Weights of a small transformer language model: MLP 1024 SwiGLU, RMSNorm before each block.
MLP neurons of a small language model. Each row is named by its layer, matrix (gate and up: input weights; down: output weights) and neuron, and shows model dimensions 96-191. Each number is 500 + 40 x the weight over its row's rms, rounded and kept within 0 to 999. Numbers have three digits each. A neuron's up and down rows have the sign that makes its largest values positive.
After each neuron's rows, "fires after" lists the tokens most often just before its 100 highest values on Wikipedia text that the model never trained on; "fires in" lists the words (lower case) most often at its 100 highest values on Wikipedia text that the model never trained on.

L8.gate506:507510515500514515490531429527550554513458508449453450454492417511480452499470532492493434489455487551501488495486506530500473523447520600579516465530520494461399444508474512476523516503472475556511486547481455521494430499440480455580515508507564487448502517411464483572525497482468510493
L8.up506:562490481526442535528565538512452510446473459485489556470487527509460539447528425482508485469473522458536453442504534467534507514480485544522531506502421454473492510559430515520475577463408473476476520439491481462449494543518517485534505514476433506492515500493524532521466462529516485501
L8.down506:567479531523512529466522476502491588523514547507561508479540514508530521481548483541530515496582468497455412508461519472403529459441474434479457450439619483503526510487474509478546518479548505487505510531539512536480489526485521494497508554536472514532474566520534426540498539474558527457
fires after: " is", ",", " was"
fires in: "a", "an"

L7.gate279:518487429450474451521550517507547457490425485537577459501613461514577487507518509481542541484526503463465542498453504454494549482479435531479526531535527448507463455463430508503406549458487518465547527518507558468487557455466520511498536595530486462429550418506505558533527443479524487496
L7.up279:486503501471491539518566449502491473508468502536486459459469545463447499450509475501536500508494520469460520584476496454505565494484568460487474519472550518529472534560469558505475564512542498503551480543496547450505489439554522466526525441465496586495434490460482499547470415498462539501
L7.down279:459448492516482507498432448493524531432465452452558507530485510508469465511517470481522477488499497505454465533479511500497521534466406421496528414445434488417510543452446468436537472461520516457465563526475471572531560474502465496485497470511494499498449509522446438491507484437507496570
fires after: " was", " is", " were", " are", " bec", " been"
fires in: "also", "his", "it", "used", "only", "initially"

L6.gate75:518493492421526534466474474559492505433510515519487357552577494563511480517479534503513455402509398400520466568506489537512497489507466476541478529495495512468501484515408525518521503442478493458521533499491532467501452528522592520494493494539508440457513523460472515476527551555477476515
L6.up75:471471497494547519471544560541514502527438441516481462541468558503471514418469493495498475512512441490537501506498484493493481479531478457490461414441539536463510500480479516574576488548550542520500487443479505423437532459505530472490477446538472485513442500468521501435499544510431513561
L6.down75:540471517494516522567560475479422520488474528518480480526517492490489488496502474438505462466502489504443573484483564503424524490523570492524467552502553539486492409490499474430455466473482527477486483461397584515489485470445517425454570490485517422479494563472460456428527446460522551452
fires after: ",", " is", " was", " as"
fires in: "the", "s"

L10.gate338:448520495454527492497530541478579520383550511475520405537531479515488527464512448543445500452450479428420430452535460504521484460561447587513549474486518518488523558518463477519435458471438507459492493468534528490481491575431447538511480513545469478453495587456522455550462443503518489524
L10.up338:477536539524574439489503529483564518469563563468518480488505553519561489531435525545580495530455494501537536511483441496495461506538515501524520579530461520477521457496426562447466459462496495488512520490575510568526499514461527490473487544503517498469542533527492495479474441509528530552
L10.down338:451474494480541546477514524489476541476477568535439521471495528453519496425451452511466538454454432535555490487499491522482531507490541494567473502523461482475483563490582510354448528527441468458529529491417464430549516507475526503508458605489487435503515490451536436436444494534444441540
fires after: "ran", "ville", " L", "ul", "ee", " G"
fires in: "gee", "diplecogaster", "bee", "figulus", "granville", "lakes"

L9.gate790:507519451524535449460491475505560491448542470471494501460519503438509483515438452483422522454463506469535543440531530499509573630493504552541520539470487492474487489459541498521451440492493488460485483471526465446521484509489464495496414565510498484571499519430518454486491524437530497554
L9.up790:500505461499535519474481531537540502472564453531454493471464502478541435536433446495416499476437438463474563503569539560522557563477580498515519474501500462487504474515512485492503516478449461464525521485530495504526513527469483538494502538552551462500501562433462459501455522498483538566
L9.down790:479483515526542499523541450527517519449534464518462547405433534539554468511457487425404496438466480512472525493504530521532516521493516543620492482505503535467504437475522425498501541547466459454479494506450542461508524525510476513536468510547545524537506453462582476480457481473457536464
fires after: "-", "ran", "h", " G", "ul", "ap"
fires in: "granville", "gebhard", "gee", "great", "diplecogaster", "figulus"

L7.gate491:464521609567525533494501537484469490451524487458507434508494574457527440542503500507492497486491500561475423461540470514461421309516524489500502535513509491591572453463447512398532542490488469456480528575609548540489504538538494485522588511493507429434466549513467470489524472512533463551
L7.up491:545476550552480513480483541507542533461511528456498498527475479524481511471533521484506551509503542488548537483448497548478535417566486517381525497450483519524530544449541537477499482528464466472508569460441429494509474469526489501501465510533500482376455488503467518526494540524565505469
L7.down491:598487360511521547509531485522490466541457525511493550549524498544466484505472496533493482518527557491516523541506588486495632499560453511510520489500494586462537515522554493646529488562527486480546441435437492546423472459452498544529503496535513487490458557546498523504400574497565463497
fires after: ".", " (", " T", "–", ","
fires in: "it", "0", "this", "1"

L3.gate84:480521506520505508560628491515535508548538504503499512488543461514512427542521500543531452451547381531462447529526514475469457521544517486445497467502524502555461450499427467486472483498569533517505581528452470504484506537535469470530512530565518428587496495475481462484500454481463527533
L3.up84:517511509561520476539515462578502469410485553508454489466490536511491445539500462482500515543462438546516432508585503488412465489473508545454504496490546543541547463534522453538412505447476513530484569447474534556519524527478482398483518500542468424479489496573536493462549525489467504575
L3.down84:502575503511474520517533479580524559462584518499470522482490523531532468547531459450553477472481440544494517448512505514421502503504483504498520572322556529438528545448537504592520428499519480499497513515447552517420509512508423458538494480516560502460510430561393416475463509441464462549
fires after: " the", " The", " a", "edy", "ama", "The"
fires in: "film", "club", "team", "band", "player"

L7.gate986:466495508519483545443619493456515405483471516544477485484525470465469471492549473586542516564521533448494499506571508500464508501531483517555457518558511503510424470555452489449565535471483414475433497608510513452477510401496556548468526459508525509474610490426548416523569547505490470473
L7.up986:486542523479419479498461477466517474514491494557474536496506539500552525487446440487556512500529553471522542533444517510457446532537433459467517461410489487495538486401536527525488499461478542488571493498457559514480451517487502484496501555455514520511526507488470471545478453477519590491
L7.down986:541462535503519495467562455476479536468477472478570518549555501535516486531529471504476519448517538509453497503515548472490659505467492502540542482539467520522545528517500547405462453503549498513478539522579475474474557484506526578479584433477493563460535518535529498466555450486495493546
fires after: ",", " was", "),"
fires in: "who", "which", "later", "born"

L6.gate393:504496507535459551545493570506531466471450498498527464519523526520517447506498465508482503525563467523484424481481412578467478484509542433528438513475571588513459478528429569469541512440466522504485512521471378435503495538490488587476499464399475522496509498533551464527529540530475367565
L6.up393:502491512540457509488544480426578425441496524531478482487586505546537418534519483501474512490455473491467440483591485525521513505463454453553517564522492497472424510511537514501498514492485581465537480533490481444498517505496480534479507497473448457468472559457445533393607499613510513510
L6.down393:507485480542465414500469509472421507443476537523502527561401459465463486549528471507487501520433538531484468587419540484521484541546503542457479488445529486485478468494468517549525464491520457570505476484465533455523548534447488423467504473517583534515531503501439469477508519542471560453
fires after: ",", " that", " the", " but", ":", "The"
fires in: "the", "s", "most"

L3.gate30:494459490464463460553497534467498519544446499444483572505475437509553549494463519488501495537524495469460541537503522440482547536488528495529499423537546549498546545563499478517515523558591452509530490398472455535440522548530471504528486497457457523510464499482484483480482557510569606480
L3.up30:479463462580555555514542528582517484480499498509458476505510553499535426576458490554527516466526548481486538442542457506496527554511578479443523521451477480422539461447505524502556542514524491503550505475473574427514473528476474573508479525456530572521482450485547440516586460498445594530
L3.down30:512507499486437491550466498558539470536457617520543538526466537565457528492472562483445496509479483437484509565529502519478475504541480465523491549503459484514505594509505491528522475529454463463458495461518452520444536490499491449468533496609451477519525546518399602485452469491461558500
fires after: ".", "\n", " ("
fires in: "for", "on", "during"

L8.gate147:462525529455480547455519555538488451529498523533568434517494559445533540495540494504413515541522461469512569517492512556566486511496464504467469506543492496501520574431511475541539544504451547469503537512445546468477543438559516498542520480529479440483502478504466451469515486535514517515
L8.up147:503457513471528495434557528465505508558532503551497475422510485462538538493586523526532566557523504480495478492507488494501496578444478474490498592492537516481550568497484516472489462494506485468513505479427471476487563475471526490503507554517503513494489437486485551423477519457438492410
L8.down147:522405495519523489450488441491525480508525536473547536600562547465498447458464519541503455476486513388495521506526536474574503505534432441483465527541466550527540520536458450415504542497565458541514537497505488477565438542490512511469514479486571488515520495543445489574530550449542462496
fires after: " was", " became", " been", " particip", "re"
fires in: "a", "the", "named", "already"